From a checkpoint of a small transformer trained on Wikipedia: width 640.
MLP neurons of a small language model. Each row is named by its layer, matrix (gate and up: input weights; down: output weights) and neuron, and shows model dimensions 64-319. Each number is 500 + 50 x the weight over its row's rms, rounded and kept within 0 to 999. Numbers have three digits each. A neuron's up and down rows have the sign that makes its largest values positive.
Before each neuron's rows, "fires before" lists the tokens most often just after its 100 highest values on Wikipedia text that the model never trained on.

fires before: "1", "2", "9", "8", " ", "7"
L6.gate670:446448551494444501467498589381500530512479465472443525567463415537550512467460416456419519495431538518436420465545527461560412558475402414489526454497466497447644477513535434422525514518452453535543545481500557453520583462471528415572509579610484528596494527482474451522453462470568467518490536457450544497519501496461516530572448448417482518472501521563479557574478507453503574431393539465460576499415434533558554454473526447455395516495517494434441519526463496471519558461573605441538510445489536501516499554415460532508559565529546568520408448501495564414536614610497488510535464498395547515559406476479533487535454503419681473528516552599368536573533421471532483466516568421499538471408473540499516524558478534525579466501504504581472507483534391431479493511585413
L6.up670:429600502512408477487477592511488525510477515457516442553511482587521473521537523549418443559493556514470458466493591533444425521541501563578489469510461447480548394467533525519472463507494549485519524507474554442536524503514528489567509490527489453494477450474542396543447480472434453531521521427542648585508440477464392505485563470523510566509539480540470548509473546501504525472470560524483558437490571439431515457541469459475498484494494508430444542510446471461550499445483536451433518497470438430459498597473578499469605533434482636515375478547500477454435518658524518481440449492548534488511475586451578431496521482463556512564424547460483595491493553500501485511551618495521575474455498588428447521519580475533485506448482514485520548431531555496584364519511478
L6.down670:537532517523463551427543471432550475470482414545560512545509505478505545449516478505463470551522470514448487517476492593524548557515573488508498563519439509549569622488603515499518522478510520480447511516440442441475527506539497441505477509575498498579578587473441519503307506494467514448478591520459577470485498513425443442469526516509450418488497513531590528452512452563493511355466510573510533523540502540453518522511470495391466501470525419455433484542337469493510496447543480547557474530552538520466559559481464520560499455541481487520500415384490529491528399599456564454467461460470473545480456520541452513509501494389585474529579525403474545503463491450523445508517544418466508446591471467389447456465421560498533468538480575490479477403412386498549447502502532

fires before: "1", "6", "2", "9", "5"
L4.gate884:458489518472564485482435444453500447412513525462483449453519537509520550511451585456544463496533463444510519506517447520571451578464422465491465467532481526554484449523542493518518520548605492496519512596520284466499504519500546492467574638516455560491464466480465504483498574524540532556414548547533469487474551530386514458497551498467449542524553438468477468426584495514491568557529503521458573440560488513456445476485439448439553446445433460512485464540602571497493433528472626459425508524549469522474455489524459500518554522565525512553569458541528414468483539555428599432519584592527430474520444490414493499473515444387554505545566570444509572521483520527426493465587514474497466507501562466469494446521519465467517517503433578445438480537496482506485530522509525
L4.up884:517494516536558431463580535621539517516506531547432533543454480492446497464497472572490539490455486509525545542471488591447496506478551426545511535508587516521467487474480524364505484420529432559403498475424434452538423449510517386548496519401512504371497461490472499545474565506508469474466387487393456495514531514585446439532532538497572537538473483489604445537489587528481407438508436533459478532459476476505472407500565416544523408416556557527499471460489512441407448488471476512487533462509444498485546419509464489497523544432504588487507450445531513522560518473477468450476506556499545586502464463507584471505559536479508460560427514567498385492492578546412432494477479555460501467483475432426502366554466505532527427452587547607488524490436615473574537515502401
L4.down884:472347532575560611510459433472485475497419549573471535440464438564514530529466545472474506421463483444496435534530438509510400598502476526586593473549553535576522499582552553466492545482417568555523422520506425481575510476444536517442478491488434501456520521472523442481452460470511526485566512482408470563389483609534484524572495556539466515590559460533565493536396473446475441505450545460498460552548518519544486482532561522524496441501485391524442500459474496506565640523498464526452551557430509463505520501519467590602450575503511548548461506443517442464554496531498528506504607519533487551428429443585440527539554538434426589520549397575376566544466515508453571471545563473481492454509527414475555391460438473395423573530496549467491670446455446514492499581448465

fires before: "3", "2", "7", "9", "5"
L6.gate1476:502517477506460568555490591464450435492506466578496470577489474502526542467588482437511572476468513403466609569555509510579469568453440511563486541443467539429499446591534472455487408552473567522493607518483516430480504541538501562511461475520458493376574553514487437509518461537498556480502497558385469454435499552478487501548632503420497423574504431482472397534516451473429522486455428452436477500488432505564600529507506471559532540467485562481577471473432565550461479508486469419458445583550509389554406503459535510471502445462357490509534431619469495589504550470510515486495478537459500446458538559519484462409468512520505420523574520475457485569531502373520494437466428398498491539479527464344478370505595506528473513551499425485480590533443557518560456516489477
L6.up1476:491566428483529520495496448494511479468455544495491544444544513579493556427526474445583485522415463491600478539485561479482549516475513504431502507600519464489403432459526486532441437514386478484451504594420554505508473497451545556474542468543476446433470566543507471450461476541543503485567561459509533424414494555503504566424519579426481489464508603468400448534514477481420525503609445479524505501352427471606502493610475458515495465494455506500496565432507551523517504527424451483458446497541477468568520514519497562538420521454493531543514394480465421567486510519507511566543490607542415553508491461507544527503543536518383493607491507483535549561488524453476493521478510445495532560471496438482457404504528472435468524519522478526496443577522507476513563500479508
L6.down1476:565488476510564439524511389473482452466544483481451443412487480499504479497544453491518399484427477400528467578483577505521560506522476487588476439535496544499514505469478524480523498465401428460476518491425507497546524509535499488434526475498521532456505544507513475513360572482524491560516599466529602501508551472498574476534435542547479444527524502573481513515528581448524490541511506386581497407593455539436496461425562442520523483426516463479505503432438561494498533511512476482479451475602510478522399484471494535523488468628473551560491413523520410556496451518502476512567571511536385465462492608594447550489535530446526466455530469421405470549513559465429475499490450464466511463575503494432471472473551493478487534534507532528442469541506481444442470444424589

fires before: "4", "5", "2", "3", "0", "7"
L6.gate652:422499479615486505561441406480489522409498478539525579472461404519544417393501523579454550456437458486446503533531552503519496529566471453496471505533475510492448441466467463445477503404626502394468479436504462476588579521504524514467483540545404520509519566469463434499420500490471523593552441447490531518509479494530576503495455552460498550568553403470517572472471519629480441544543412485510376541488489540495513461515602593520551472497562570451373456478477531490473516603513451564438524448404482545485533499560518422483491516444580459460541538463539499513539435425464477538475425545490477516497536451524528546471464623569487450441466528452514599466541490486515446503500380496473442604495543488456489496546524511473517544420504533501600486511506586542529455487514485
L6.up652:552430426493562514477555530507400517529527461355440482438483509598496612557522529500419478418448429432485490516434442332551521472444484463545509466443556476447507479459469479535428558440518530471578572505525456412496558533495520507475465514515427483539541457508506475440525511493531491426521407584476538491508528491462584528448519501424525543436461549474507410539463442519539457444502561490483398523543491470535519460558470447454523618606515470586436493382484522493550512512455412404534567584497491502564484535574503387472552430478452496516507449521536429444496525488478514532477496593484444499484512529387519537496642393482467482461556520540542509502534511548350418557511499503471545544512560541555524556548537447451504581588469428511588433572473487596413504460608560
L6.down652:433446421629546536601440597448516538529475426498472521515498584449495464536462518510533406325385407474488416528535521499490586442485571510522530488521512557473467482536551491442482515404444550510509392445519562494480494466536530417435555422472447451506528552548380484520619518563536475478483512471559463550498536501502585485529528536445588504538488520511431526598525474422487490519445477437442504435472502407480497545495442379487539512461526577519486414430457498522451502528527444518586517573563485495541513465495416449501496508458433533531520503428545599511481446439425512551570560443494541544504533512479501441592441414459516465463536561568524453469562546398429516462521515473536544572489458509479525492527451523511493490542492496551455543560536449425484518397578438

fires before: " |", "0", "1", "3", "4", "9"
L5.gate190:414533456574521545435502517563469461510419533559397482537518533490508466428574496417554560545581527414490412474473547570480562531529530533524511498518505364523507583494457531363577428498465496495503478525519438509468488472542548530511564557474514574530512481517467463437403492492518494535561416524452533556504536507463405508464484485591484451533545428500558533487618455469456516520460506561502466537466513487466503522452603444462537500487484560393464470441428496539462486466469374464478520485552490459517529547459605341508404527589477500515482387511487453593450544424456598545485502487427454426496571533476501497504528543513511419537468516479470368475466436522507556543495571531502505440498479549489466531610444473546534466540461425514539480514555441497508514475511547
L5.up190:507579384494448469462527512488529509626464531450583482451530561482493508482517490446485534431577546474501444585520441495498533493545560432426447534491496398484501529437521473504594454505473576477483478524477528533529512493609502465477405464571516484519525479480466476520539498443506488519507437493526572508489535525408475467459542456515497480610578536447495504498521515564534521472475453444555539429443477549502587598566602545564464565417509462448541533544394495466528409441444627561450602510552527493491497557536568463496545473527513404489510524454541422504437417452520587490463487544516470524478496446533466465477634458478504454567506526515570415498454418438523475504502478544576461536425415444537495542573459489654487531506528390514593543566476484473564482516587397
L5.down190:488436551473510522363539561460458555531504474532535429582458449471436422490514499367514631506555487491537481510499595520563521464430505630584471591531499464540476442467499536437431393551501477483472497517585378475566479454499513485508486527615514484574521458500480521487523525506515467564442518475521525486526533546418387443519549452463507490462608565472490495514487533533458475461481473575584525552508545482529462560443491442585504498550520489508557555480482513514397512527560403520394504510504525413523553549504442481509501493516512465473460526462535429560465481625534572479481479493495485430449508555512546468552544587592552439566493468509437452498542454485569511506546526504372533447479542490561533477520386520512471496469588467533523535488406446519464499490472464

fires before: " ", "1", " –", "born"
L4.gate450:430543453527435560413502502454483535445410571452537535461569572486492507533489555457496531473533458480467450559577587464501410512496508460455466477458506564408499480545491557455519439411429507528401604493539411408400521589484543515578570548531574506475562409518551458478475527555441458506461408581481434369558539474547458583435469477518456436503496533466406496577549442605535477551533445475495525514453468518518461433597481488420350551516533466434495472551547484512505478546426500563513508475523533502451563466543514597444523507618445464546502475596531566438486492534498497420482488542511528429532487491481555556457512371478516389481608513460542460526539445483496443454515519482422573426471525464518490544434509570518534466448489536615496504534455431537451401446526444
L4.up450:486455429509506436504565553479461497520487433548518505497490592521490536497522566542437488527521568508476526490529523461529504459535397477445427516447478539503544515461623530474544431452445444424430569581506505574455506495453518511540546531436470551539452513419482547481481499398467471557476462505492488485580429534561559613469499485510565498523595437525476508476458464528429533487505477493539463642474458566568522478490548447451530519458555396566526445435539534431532424451449365499441434465419448457451445516442495491429529506402437547479558412514463537518504602442476460549447546547501452551572534568413572486543478527475395470447570501512500513500458544561549493518454439510400489416484484568573534505453527467508544532534491427521492503402515591448487516526504550
L4.down450:493616560503484466514501476437537395567453439503510549548621458524466517452540467562519616507506473430475455554513525504430520479446488530506465460423536437534459451489538507460532416453618486498465505574483607608555474538520491520534524481536520510445478510550454596481459483475508504575371458472529493400489497571542557446479509535444536473472397514486505443444526528524443503514506577477528535478444466575469529536501557453475506460447503460391485490468472529452471529490526414458556466445549499550441487530483517485527568446443485492518518531543497519501506512447509516608515528534481463487424459501402550500458450448601453496498475453432466565530491537499591574598536578527536428552613466443446439515544536460460554516509498450457500513483478556484550448526571485

fires before: "1", "2", "3"
L6.gate1193:512497503510458398503454501366523497438467420484463582516471586480486563516569535461542681544514446565468441375460495545497425599518492493483554487486416467473565528502477518563558491615545579501525567556455516551565512501410442492413549449558476545491512487437475493537523505582464562474487509453599443508469533484581447440509467517481473543565475511512499459462438496522488553500565511561497480484428463585412553462428489486479522595540509455523485510546561599501331464486530574539470497539446410528589507520401520548396555510510452482505536482538477468583525530567533429493492493483483481555537475492466460440475470493470447506535456425498522500541443483483579540554578467491505459506598388511475479479455548570460435557428483455479505508551470516532430591513434520
L6.up1193:526534534557442563583498536516480519544588467498532455459468510469502498479507523540534590473463456441472432476506473549542573494465474471477444495566576475471517558467516487513438509541471537477477529512501533482511577540537554610413517456500553546475514391503533496407482516447565614567580515524425519496530435481544465428584428463511514425519502559515581500488573471375496461553538454577484580413456570491517509514526441465526466521513541522485593464407508436514477531593546465452453570538405533495496528440488426526511412409491431488517531444522517504445524523505550480459608485519502508496491508428507565524427548589456494490443477495501504458501555472572448507453491407419502465430412533517535535510490484494412528482483464534505477480515459469407448616484384502
L6.down1193:497541497590563495475493403488519482447543515426499526477454558525439540489539543551437629523482465495435516514521495463479519547532495487508551433553490448470528418532443542528508419566556489601485468466463400480545490452484450488481562493394607510508536516389512533555536540574432529387457386460494534513444523467520556532530523556532432512439423602535494546498543464497448517615513464496538522444435542521573472450463519453556475522511497456525454487553481469590435568489496435557525495464515380428519471478492455478545377536507509533432506481536486491504516527467542478478583473556544460543514437493509509486480479418536492510575441571486536504511416461573596427507482438444481504497538549502516414556570437492548462465437440496545539442468438619517483507483565470

fires before: "0", "1", "2", "3"
L4.gate632:507441487532477473545408580514470494503586520398515552443562522481558482443545497529522582495532480494460544554483419497530537600603478488519448427450505513438482526590547614462583565541530443504523611474518561399455497494510464470484435477480381506450401483428471448530554558555523562453459496485610545499522526490572462405452576523457528474514555407495543476405500493527571531480529471504537413460444534609550593497514505513575500539485479485445539558627575519538516481548476538400540478531584486517510503426573467562547456589475370526464448533541412526560448427526401449484474472518584437483508580478502527446514430588452579533512567509410500456487477516477578460420497494529475581503563500510364573465425451512466469459477511539443514444499575552519521592422508463
L4.up632:498584514502596475443470475465528489481550448480507520506534435482438482547488557450562552523436563496521515519409625542549481453410521442400551414468508483515455443440517516524416513461435558483557500511490486509475477551542447497440425478544503463519475494610463583592551482504467382539479575481477478494479458561571520540545461562547504463504553538464464566574528413558501589489542486467519441457481441497513407572558508478479528434425567448524543590535596567557514515460469517503501471517446559490538515441436496438491534468426526598422484468431514521443564625463466533507538460585478505592484531482473498461535473539470526558485526496467452585462465450460565474582523626418438467550487594473471461541479539409505459538524528470506512504479433506546501529543500512
L4.down632:548487500420508468485577481551544520418480510540427491459372542534547525583561465480495456534503417521469526527434489539490509380471527530495625541353518516529512461503469546468555554423558470573514530535501426576452536505504523510553503474549536446449455545521530501495504533558512529487521491499544489498571548555534540494531517474627489459428519441400461567449451576548494428431474438544476547439548555477399473503532584461531483511519480484499473533471416518588517520408450484444453404369540481522472466498463465429484540499531453507612464502558514461435524502442450553473460604572518467552547504469475421512594451462554497575579492469506544536587574437478492548536565495474475561498569525568494436518477490555463438575507465492448467503600501494531570530495512493